config.yaml
num_hidden_layers: 21
hidden_size: 384
num_attention_heads: 6
num_key_value_heads: 6
head_dim: 64
intermediate_size: 1536
vocab_size: 4157
hidden_act: "tanh_gelu"
norm: "layernorm"
norm_place: "pre"
norm_eps: 1e-05
positions: "learned"
qk_norm: false
attn_scale: 0.125
bias: "all"
tie_word_embeddings: true
parallel_block: false
init: "normal"
init_std_qkv: 0.0226
init_std_o: 0.00349
init_std_up: 0.0226
init_std_down: 0.00174
optimizer: "muon_variant"
learning_rate: 0.0115
lr_mult_o: 1.6
lr_mult_down: 3.0
beta1: 0.95
lr_head: 0.00636
max_grad_norm: 1.0
warmup_steps: 200
schedule: "wsd"
decay_fraction: 0.565
decay_shape: "linear"
final_lr_fraction: 0.1
batch_tokens: [65536, 131072, 196608]
max_seq_len: 512
doc_mask: false
train_tokens: 825200000
max_steps: 6624
dataset: "wikipedia_en"
MLP neurons of a small language model. Each row is named by its layer, matrix (down: output weights) and neuron, and shows model dimensions 288-351. Each number is 128 + 24 x the weight over its row's rms, rounded and kept within 0 to 255.
A block is one neuron, or neurons of one layer that tend to fire together. After each block is what it responds to, as a language model described it from the Wikipedia text at the highest values.

L14.down268 [150 108  80 131 116 134 145 139 141 149 110 120 146 169  91 103  81 126 121 114 134 161 115 135 138 141 121 114  90  84 111 147 105 135  95 143 135 145 141 104 113 151 133 164 115 141  98 148 114 128 150 115 116 101 136 141 123 120 118 116 101 164 144 112]
L14.down281 [190 140 149 169 132 141 168 128 109 154 108 113 198 100 179 156 134 173 117 162 127  92 139  85 106 160  76 128 134 142 118 136 112 127 153 134 180 146 127 161 100 154 133 101 134  95  57 112 150 157 146 130 165 125 150 142  80 137 144 133 106 148 152 152]
L14.down813 [140 150 146 149 165 139 125 133 120 114 110 152 178 128 121 107 104 133 101 154 128 144 126 148 164 148  96 129 108 107 128 135 130 112 100 108 146 152 122 148  96 167 122 164 161  97 117 148 146 104 146 101  89 170 138 174  85 144 121 113 122 186 153 134]
L14.down901 [151 126 155  90 145 186 141  73 158 129 145 140 124 153 142 114  66 114 135 109 126 127 101 144 110 148 106 142 100  72 112 107 128 139 133 170 135 121 163 110 159 105 112 103 100 126 133 146 116 104 116 132 125 141 137 196 135 140 172 181 154 174 134 153]
L14.down1152 [161 103 118 133 117  77 125  90 132  96  79 144 122 132 124 112 107 123 130 138 119 106 116 141 128 144 126 132 115 142 103 128 149 146 104 127 131 132 127 112 120 151 128 138 139 127 190 105  87 120 128 141 107  72 130 117  46 136 120 149 116 132 140 119]
L14.down1187 [116 129 162 123 141 119 123 121 141 123 101 120 157 121 136 116 145 120 165 125 105 149 131 134 134 133 110 103 176 100 108 128 168 110 149 130 114 103 127 135 132 136 116 139 125 114 132 122 129 134 118 131  92 132 134 128 133 127 147 155  94 152 151 114]
L14.down1292 [105  99 140 134 143 134 162 107 111 112 146 113  82 143 172 111 108 137 123  95 146 135 123 133 124 127  94 129 135 127 130 120 133 123 102 127  85 140 141  95 181 134 169 145  83 136 109 115  92  65 145 155 106 137 136 110 141 124 122 105 112 135  92 119]
L14.down1425 [ 99 109 102 121 152 148 105 109 119 135 128 134 114 156 114 145 130  89 117 117 142 142 109 153 124 127 169 141 120 136 114  92 125 122 147 130 161 142  84  94 129 166 111 138 136 126 116 129 161 130 129 143 130 108 149 107 146 127 115 131 162  83 122  99]
Responds to: Final pieces of evaluative adjectives and quantity words before a noun, such as fearless, energetic, poor, charming, major, three, more.

L14.down17 [132 181 151 132 123 136 159 132 127 107 115 102 125 137 136 150 111 134 132 112 121 121 111 131 113 131 153  83 121 179 136 119 159  98 148 177 141 105 171 128 141 168 134  93 118  78 133 114 103 119  94 146 117 160 149 101 125 109 150 158 116 139 140 122]
L14.down26 [ 84 172 113 127 107 130 121 114 156 130 112 150 159 101 137 109 128 155 106  90 110 130  99  95 111 118 106 124 117 141 148 101 124 115 113 151 107 134 150 102 122  86 157 100 116 103 127 163 131 150 156 127 143 152 126 146 108  98 132 156 134 166 119 142]
L14.down886 [115 109 115 114 116 148 143 103  83 125 115 159 142 125 127 129  94 190 140 120 138 173 135 141 101 117 106 115 126 131 120 113 133 168 133 145  76 132 164  98 166 136 127  88 105 101 160 115 119 102 120 129 111 142 144 100 122 125 116 147 129 109 141 127]
L14.down905 [148 112  88 132 159 136 136 132 131 130  94 151  87 151 144 171 143 195 108 132 147 130  61 158 113 130 108 139 110 189 157 109 105 145 144 142 141 131 133 172  78 140  88 114 153 132 168 128 186 115 129 140 128 134 137 163 126 147  91  86 163 154 132 123]
L14.down999 [147 113 133 139 109 145 128  67 111 150 118 137 128  79 134 100 123 119 137 157 154 139 102 129  94 173 100  92 121  69 112 136 119 133 139 133 173 111 139 118 152 128  93 150 107 122 114 138 118 114 136 108 127 101 120 113 136 111 157 109 143 119  82 172]
L14.down1270 [122 130 131 175  85 126 108 150 141 172 123 157 127 136 163 107 127 126 106 135 115  76  99 109 137  88  98 117 156 151  85 121 135 142 157  98 128 160 136 156 164 145 143 121 116 131 128 135 122  94 115 132 130 139 138 135 153 109 137 181 116 150 189 127]
L14.down1281 [117 135 134 158  61 161 104 126 153 174 149  96 134 125 128  97 129 100  96 171 109 130 124 124 133 140 148 136 168 144 121 152  92 103 114 119 121 120 103 129 154 111 142 114 148 125 151 145 177 155 118 103 120 132 102 144 118 138 131 161  98  67 112 140]
L14.down1339 [126 133 148 131 133  71 135 138 155 132  95 127 120 145 117 121 156 119 109 118 121 105 124 121 151 148 135 161 141 133 121 119 154 159 125 149  94 142 135 149 124 117 130 119 141 145 141 126 124 126 120  87 154 159  75 144  98 115 125 113 169 134 172 152]
Responds to: Fires on clause-opening subject words, mainly relative pronouns after a noun (that, which, who) and sentence-initial it or an, usually just before a verb such as was or is.

L3.down190 [108  90 175 135 117 140 144  99 138 114 141 113 137 125 140 130 113 110  94 135  89 150 119 126 160 129 147  98 133 102 112 120 125 151 155 133  98 155 112 180 110 101 129 106 150 116 138 114 126 108 132 111 131 144 143 119 113 165 134 134 144  95 126 130]
L3.down293 [185  76 129 188 121 143 134 113 119  97 139  83 142 135  99 130 108 134 144 135  97 149 167 128 138 165 137 102 110 147 114 116 141 155 142 155 158 128 131 117 132 100  84 141 129 121 143  93 122 112 164  97 119  97 106 131 168 121 163  90 163 144 170 110]
L3.down706 [109  75  75 119 137 119  78 136 143 131 105 131 138 215 139 140 131  92 138 124 159 108 117 179 138 171 124 191 134 154 133 152 149 144 152  98 148 113  64 118 104 145  94 131  74 148 118  88 132 122 130 153 103 119 121 102 151 145 150 127 160 100 151 142]
L3.down765 [ 67 144 116  76 147 131 100 100 126 143 119 148 117 130 132 179  74 118 143 151 114 149 151 129 105 125 144 151 119 130 158 135 114 111 110 104 127 143 108 148 139 123  93 126 153 112 131 176 134 139 106 132 158 125 142 104 123 112 173 107 140 183 123  65]
L3.down931 [107 141 163 123 107  92 146 145 125 138 107 121 116 129 120 128 134 123 133 125  80 109 180 173 118 126 133 157 119 176 126  72 125 139 107 112 118 109 128 127 113 111 151 141 104 198 150 129 100 115 176 112 107 142 116 157 149 139 149 146 144  44 130 133]
L3.down979 [ 87 128 134 132 104 115  84 126 126 122  93 159 108 132 157 152 104 144 121 161 135  60 143 168 127 121 125 131 115 124 100 152 176 128 101  97 117 168 130 105  66 107 150 135 112 159 106 145 138 102 144 117  93 123 116 118 115 162 152 102 130 102 106 117]
L3.down1456 [109 154 120 169  94 142 155  98 134  90  86 136 159 120 135  81 161  90 128 150 163 104 148 142 125 129 128 113 152 119 146 146  98 133 117 144 144  92 133 150 123 137  96 134 171 167 135 126 182 121 145 175 135 123 132 128 110 205  77 133 112 128 102  83]
L3.down1521 [108 120 117 154 109 122 140 154 138 144 130 115 113 130 159 152 132 147 149 119  96 115 162 124 128 156 131 137 104 160 117 142 136 163 162  90 144 112 146  88 123 151 103 132 146 101  98  83 158  95 141 147 111 145  55 127 121 108 136  96 148 111 109 142]
Responds to: Tokens that look like whole words but begin a longer word, mostly red- in reduce, reduction and rediscovered, plus Wood(lands) and (Xen)os(aga).

L14.down176 [171 103 151 139 124 121 156 152 118 123 134 114 133 160 138 158 118 131 120 130 181 141 130 163 124 156 117 113 191 101 145 117 111 165 120  85 135  93 142 155 156 136 120 130 136 177  91 152 122  80 157 146 132 147  87 106 130 157 158  86 141 135 104 130]
L14.down230 [161  98  94 140 123 112  95 158  71  81 152 159  91 105 138 128 152 126 129 113 176 127 126 165 139 141 135  93 115 123 150 148 135 130 164 145 106 131 133 160 124 129 169 142 123 139  96 101 129 102 131 154 159 100 127 123  95 101 158 108 152 138 132  92]
L14.down397 [101  68 144 187 133 146 133  92 159 115 126 117 121 108 145 120 144 142 141 121  85 105 162 146 109 119 131 125 116 154 110 103 116 116 140 154 162 133  96 151 103 130 117 125 106 123 118  94 141 124 124 109 127 152 138 132 100 110 141 172 157 110 140 112]
L14.down713 [157 144 168 145 126  96 134 106 136 110 131 116 129 175 156 151  87 153 126 129 139  93 137  94 150 100  90  87 118 158  91 103 152 117 158 106 162 144 112 134 145 138 172 131 117 114 101 120 108 143 112 131 139 141 166  83 132  73 107 125 118 111 180 116]
L14.down739 [125  90 111 121  79 156  72  98 157  96 116  71 171 104 134  91 147 119 164 119 124  92 178 187 133 121 138 141 133 119 112 139 164 130 120 130 130 163 110 138 147 108 124  89 140 150 132  96  83 129 154 132 135 133 114 140 113 129 157 139 167 104 133 129]
L14.down962 [144  95  70  76 107 127  99 142 108 142 159 110 157 125 109 129 112  98 126 138 127 152 101 121 165 181 177 134 123 147 149 116 140 133 145 156  73 101 127 147 120 105 157 109 117 125 102 126 127 168 165 132 143 135 130 162 128  97 139 115 164 151 130 143]
L14.down1314 [102 113 115 132 106 103 176  99 106 101 105  96 144 149 171 151 128 148 164 158 102 100 130 133  77  85 116 144  59 127 129 129 129 139 128 147 124 118 143 176 159 117 140  86 128 111 110 121 128 121 166 168 161 149 125  76 167 156 122 134 134  93 119 113]
L14.down1403 [120 118 118 125 141 121 147 109 110 107 152  99 132 143 202 149 153 111 141 142  66 130 154 139 110 154 104 147 178 121  90  99 152  87 142 158 110 137 181 128 155 165 102 101 122 153 134 115  89 118 159 114 150 117 131 120 102 131 102 123 148 138 112 129]
Responds to: Last token of a sentence's subject just before its main verb, often the comma closing an appositive name ("his mother, Márcia," served) or a noun's final piece (writ-ers, Pa-es).

L9.down540 [134 103 117 114  94 135 142 147 141 156 136 125 186 114  92 102 139 139 163 103 143 146  93 166 130 125 123 125 118 134 117 152 139 141 117 103 131 102 135 106 120 165 139 115 147 123 114 139 113 112 143 126 136 177 115 101 149 158 115 108 124 147 132 145]
Responds to: Final or middle subword pieces that finish a word split into fragments, often inside proper names of organizations or events, such as Insur-ance, Orche-st-ra, Wrest-ling.

L3.down37 [101 115 133 151 157 121 102 114  45 116 113 138 122 181 124 140 153 106 118 144 132  89 140 136 148 144 130 131 149 106 100 111 125 131 117 103 113 161  82 116 123 138 137 166 147 154 126  92 124 116 107 158 143 115 130 140 158 180 102  91 114 134 110  99]
L3.down169 [161 150 148  99 177 160 115 110  97 132 157 136 165 127 138 108 139 100 121 116 149 143 117  96 149 131  89 131 112 119 103 131 119 129 141  79 127 114 127 152 131 132 115 136 153 151 130 164 144 165 133 136 164 139 132 145 131 138 155 127 125 165  99 147]
L3.down244 [124 156 103  83 157 115  81 159 120 113 158 151 103 111 132 108 130 101 158 121 155 134 163 165 141 128 136 107 180  78 130 148 144 153 111 119 127 154 111 108 140 112 107 121 143 142 153 116 142 105 187 139 111 112  97 142 112 156  73 160 173 130 113 179]
L3.down359 [113 133 102 136 131 126 161 136 178  99 135 139 151 143 108 113 100 175 138 132 127 108 173 129 140 160 112 150  82 123 132 134 139 126  45 140 121 109 106 144 126 120 102 153 146  95 124 137 181 150 164 159 158 132 108 188 120 141 113 151 135 145 112 102]
L3.down391 [149 102  97 165 151 118 113 145 136 129 142 125 117 127 121 161 120 138 156 129 153 148 152 108 125 155 151 143 120 133 162  85 155  97 119 115 159 139 131 156 105 132 128 160 138 167 132 125 147 113 115 107 119 115 113 157 138 159 120 104 104 132 121 128]
L3.down721 [110 119  79 152 109 134 101 137 140  87 126 129 120 164 167 154 141 121 108 120  89  93 137 142 136 160 137 157 156 107  74 152 132 165 100 144  99 106 151 120 179 130  82  91 140  91 141 154 159 110 129 124 101 155 143 150 139 182  92 118 140 129  74 113]
L3.down803 [105 146  99 196 151 143  61 126 139  87 144 130 135 133  87  94 132 108 172 109 112 133 162 163 105 172 114 105 116 125 122 135 134 118 126 123 138 151 121 118 129  87 102 154 138 152 117 151  83 126 144 129 132 114 100 119 118 106 144 133 121  90 164 168]
L3.down1139 [103 108  91 104 162 108 119 124 117 126 148  87 107 128 146 106 124 100  62 113 107 125 121 139 124  98 127 132  78 113 171 148 172 136  96 101 151 123 118 121 123 138 117 131  93 158 148 113 166 160 113 121 102 100 148 135 157 111 165 112 134 125 151 173]
Responds to: Ordinal and rank words such as first, second, third, -enth placing something in a sequence, e.g. "the second album", "finished third"; also founded, debut, annual.

L9.down513 [137 114 125 137 139  91 135 119 105 125 116 107  72 154 164 107 102  98 124 114  94 103 115 132 174 168 102 122 124 164 146  95 147 188 121 130 158 130 108 147 114 179 116 116 153 129 167 128 140  78 122 119 116 123 124 161 130 119 141 146 156 120 139 116]
Responds to: Words that open a new clause, mostly relative that/which after a noun or comma, sentence-initial There/This/It, and to.

L9.down608 [110 137 136 181 109 148 122 132 157 123 122 133  98 150 109 135 144 128 153 117  89 164  78  90 108 142 106 147 117  96 134 139 161 112 142 163 121 143 141  93 118 149  93  95 127 107  98 146 182 128 139 101 122 153 156 150 137 118 128 140 109 112  95 119]
Responds to: Opening subword piece of a word split into several tokens, such as g(ifted), dis(ruption), dist(ance), young(er), Black(stone).

L3.down11 [127 110 149 152 166 115 175 114 161 143 122 136 139 138  53 107 161 152 125 131 116 161 114 118 148 129 161 123  59 167 138 157  99  89 113 125 148 104  92 124 125 136 115 149 163 138 100 114 134 138 110 127 159 118 116 142 126 127 115 126 122 168 121 137]
L3.down175 [167  94  85 125  83 123 114 147  79 104 182 164  90 119 120  96 138 101 135 132 115 178 139  73 137 115 125 100 109 121  98 101 100  95 149 138 115 115 118 145 121 144 132 123 133  91 108 135 159 141 107 124 123 153 126 140 138 116 136 128 126 148 121 137]
L3.down498 [119 117 140 134 120 167 138 140 136 135 173 100 104 174 148 103 136 123 115 165 161 114  93 134 104  98 109 108 100 126  89 130 159 125 154 128  93 131 119 131 130 102 153 131 141 135 124 119 167  93 123 172  89 103 133 151 126  94 124 121 159 118  91 117]
L3.down637 [ 78 100 155 118 111  98 109 139 110 119 111 116  78 151 147 131 154 111 118 136 106 101 126 115 139 164 144 151 103 138 152  85 158  80 135 192 140 112 152 149 131 129 113 112 150 123 168 154 159 124  82 153 163 134 152 113 127 133 136 149 173 122  99 126]
L3.down761 [103 131 150 131 153 149 122  97 148 165 136 101 118 144 135 169 130 108 121 125 129 134 102 118 122 118 173 113 156 106 118 116 137 140 123 112 143 118 120 152 114 123 128 159 138 125  94  92 127 111 150 128 136 128  82 131 129 132 138  85  95 173  93 106]
L3.down1039 [176  96 142 129 104 150 142  97  96 117 117 122 132 129 120 132  60  86  92 155 120  98  94 114 129 126 134 174 155 110 108  85 117 118 110 115 132 130 129 121 151 147  89  67 138 118 101 134 153 171 130 156  95 163 131 125 105 130 109 137 133 124 133 126]
L3.down1222 [114  79 146 100  98 166 128 148 148 155 108 117 124 105 134 130 133 136 149 106 115 149 156 129 117  97 163 142 142  96 118  74 181  82 132 153 125 152 144  98  83 154  98 124 145 122 122 155 125 154 131 135 105 166 133 134 129 129 134 133 111 110 135 156]
L3.down1405 [141 138 136 126 139 114 143  98 145 125 162 143 150 136 131  67 125 106 123  95 113 152  72 112 102 105  82  62 118 116 123 133 139 142 155 142 142 149 132 111 116 111 125  92  99 133  88  83 189 107 134 143 134 136 131 130 124 132 117 118 121 139 117 112]
Responds to: Final subword pieces that complete a split word inside capitalized organization, award or title names, e.g. Communic-ations, Techn-ology, Invest-ment.

L9.down749 [121 107  99 151 126 129 147 114  89 132  99 162  50 168 138 103  76 167 147  99 117 102 130 190 136 131 116 135  90 107 110 136 129  80 122 150 105 170 121 109 101 106 128 117 140  99 131  91 131 132 113 133 115 137 138 112 135 145  93 103 134 158 125 141]
Responds to: The word second as an ordinal or time unit (a second time, Second Round, 282 seconds), plus other ordinals and suffixes like 33rd, third; also scattered word-piece and heading tokens.

L3.down29 [162 113 126 102 136 113 124 152 142 108  85 145 113 110 141 120 151 122  82 110 145  94 112 112 150 106 146 110 116 155 178 139 115 165 133 139 112 154 135 117 128 148 104 132 138 120 136  65 121  96 141 101 110 134 115  89 128 145 146 154 128 112 154 137]
L3.down149 [124 121 107 121 110 112 134 149 145 127 141 153 139  88 145 137 117 123 118 137 125  99 162 129 116 133 168 116  89 136 136 143 133 159 105 157 158 161 174 136 136 148 105 119 156 198  91 118  70  98  96 155 161 140 131 162 147  93 120 141 167  93 111 171]
L3.down195 [111 115 156 117 142 100 122 105 115 149  77 122 133 134 139  96 135 117 116 131 143 158 102 117 120 143 135 125 156 121 162 148 192 128 115 143 137 121 134 130 166 108 122 115 137 144 134 117 138 130 109 126 128 128 128 163 131 121 180 136 147 135 124 133]
L3.down250 [110 130  94 162 128 180 139 117 111 133 168 163  92 112 139 122 138  94 129 116 110 113 146 176 112 124 135 176 137 112 140 153 158 138  72 121 125 131 160  97 110  75 181  76 141 112 138 148 165 113 125 123 122 143 165 107 139 104 137 102 104 151 106 138]
L3.down454 [148 153  87 112 141 174 125 153 116 133 123 170 135 128 152 142 111 151 192 139  96 151 152  72 154 114 132  82 123 100 161 150 133 132 157 125 128  91 111 137 113  93 147 135 121 168 151 194 159 118 132 119  91 109 133 131 127 152 140 138 149 164 153 141]
L3.down484 [126 118 116 109 164 130 122 172 132 163 110 113 127 118 121  95 117 174 144 136 117 135 102 126 158 127 127 158 108 144 129 122 148 132 131 132 154 103 104 142 116 142  94 167 202 183 168 155 149 170  84 147  83 153 100 135 158  99 167  82 150 152 117 123]
L3.down1226 [138 137  98  88 134 146 135 162 116 135 135 150 140 182 126 156 103 146 108 142 135  74 148 152 151 125 149 126 115 111 140 150 146  98 125  95 164 156 119 108 162 151 155 140 150 172 122 113 128  94 148  74 134 149 126 137 126 118 114 110 102 131 138 133]
L3.down1309 [138 106 132 136 112 152 120 119 148 155 100 166 158 115  85 127 131  82 130 112 152 132 153 125 160 120  93  94 109 165 119 117 127 140 123 114  99 117  92 114 125 168 139 134 131 134 116 150 119  99 134 104 125  75 140 114 170 144 126 150 115 172 154 120]
Responds to: Pronouns and clause-linking words that begin a new clause, mostly "it"/"It" after a sentence break, "who" after a noun, and "him", "them", "while", "before".

L9.down370 [161 164 119 132  99  92 136 114  94 141 121  73 104 133 118 115 149 119 138  84 117 188 127 146 158 139 138 176 127 106 124 185 120 115 104 117 118 102 149 158 102 173  94 147 202 135 137 139 127 161 115 114 151 106 153 159 126 150 124  97 165 125 131 148]
Responds to: Second and later pieces of a word split into fragments (th-reat, swe-et, abd-ic), plus set phrases like first time and some of the.

L3.down222 [154 178 108 143 148  95 124  97 121 127 131 132 125 131 142  96 142 144 111  74 140 127 144 129 139 156 116 165 153  94 111  94 133 129 129  71 143 145 164 128 144 141 135 130 145 168 132  95  91 126 136  98  91 124 125 146 130  95 143 129  85 139 141 133]
L3.down225 [132 177 137 132  94 100 133  98 136 114 166 122 136 131 128  71 155 183 130 124 139 157 113 202 118  96 118 150 107 126 126 183 179 106 152 169  94 135 130 123 140 126 146 144 150 107 148  80 168 158 143  93 152 158 121 114 129 126  91 108 117 131 103  96]
L3.down443 [143 123 116  95 111 109 142 158 132 105 193 148 142 170  93 130 131 157  98  97 150 156 132 139  96  92 101 155 128 111 141 125 102 115 111 150 173 120 128 146 163 126 108 121 137 152 139 138 131 148 106 139 146 143 105 165 137  94 152 120 164 107 202 170]
L3.down611 [162 120 138 117 165 138 119 160 151 156  71 118 154 112  96 151 119 105 111 113 119 127 121 104 139 142  87 132 119 152  80 116 150 125 100 143  96 103 177 171 159 102 107 124 174 124 114 109 152 158 118 126 137 149 134 100 114 133 143 119 161 128 131 117]
L3.down1002 [104 142 122 107 115 137 121 129  94 169 123 153 119 175 141  83 169 118 127 100 124 125 131 126 151 163 129 108  97 157 162 112 147 141 154 132  86 109 143 120 108 130 137 128 108 155 105  98  73 146 128 102 142 102 165 126 135 123  95 136 111 108 122 164]
L3.down1073 [131 130 136 124  87 120 118 134 141 164 121 116 163  70 132  96 124 114 110 151 131 138 121 119 111 149 140 147 137 132 167 149 114 160 155 157 106 130 113 102 130 175 119 148 143 115 106 115 127 112 159 142 174 140 164 108 121 152  99 135 117 168 114 154]
L3.down1126 [132 140 129 175 150  97 103  73 116 160  88 122 133 171 127 111 121 120 139 167 169 148  93 122 126 127 123 129 144 109 149 141 119 103 140 107 119 158  99 150 159 103 127 116 160 139 129 112 136 155 147  94 145 155 137 123 107 149 126 106 124 101 146 126]
L3.down1214 [121  93 121 117 131 145 136 129 117 116 120 137 131  67 135 103 138 137 129 117 121 120 135 149 100 134 123 113 134 133 136 119 102 134 161 128 137 124 141 138 141 169 115 124  87 134 108 136 115  66 145 148 122 127 102  98 147 186 110 175 135 155 124 104]
Responds to: Word-final pieces after short fragments (no-ise, al-one, th-reat, m-ud), plus nouns like office, place, area after "In" or "the".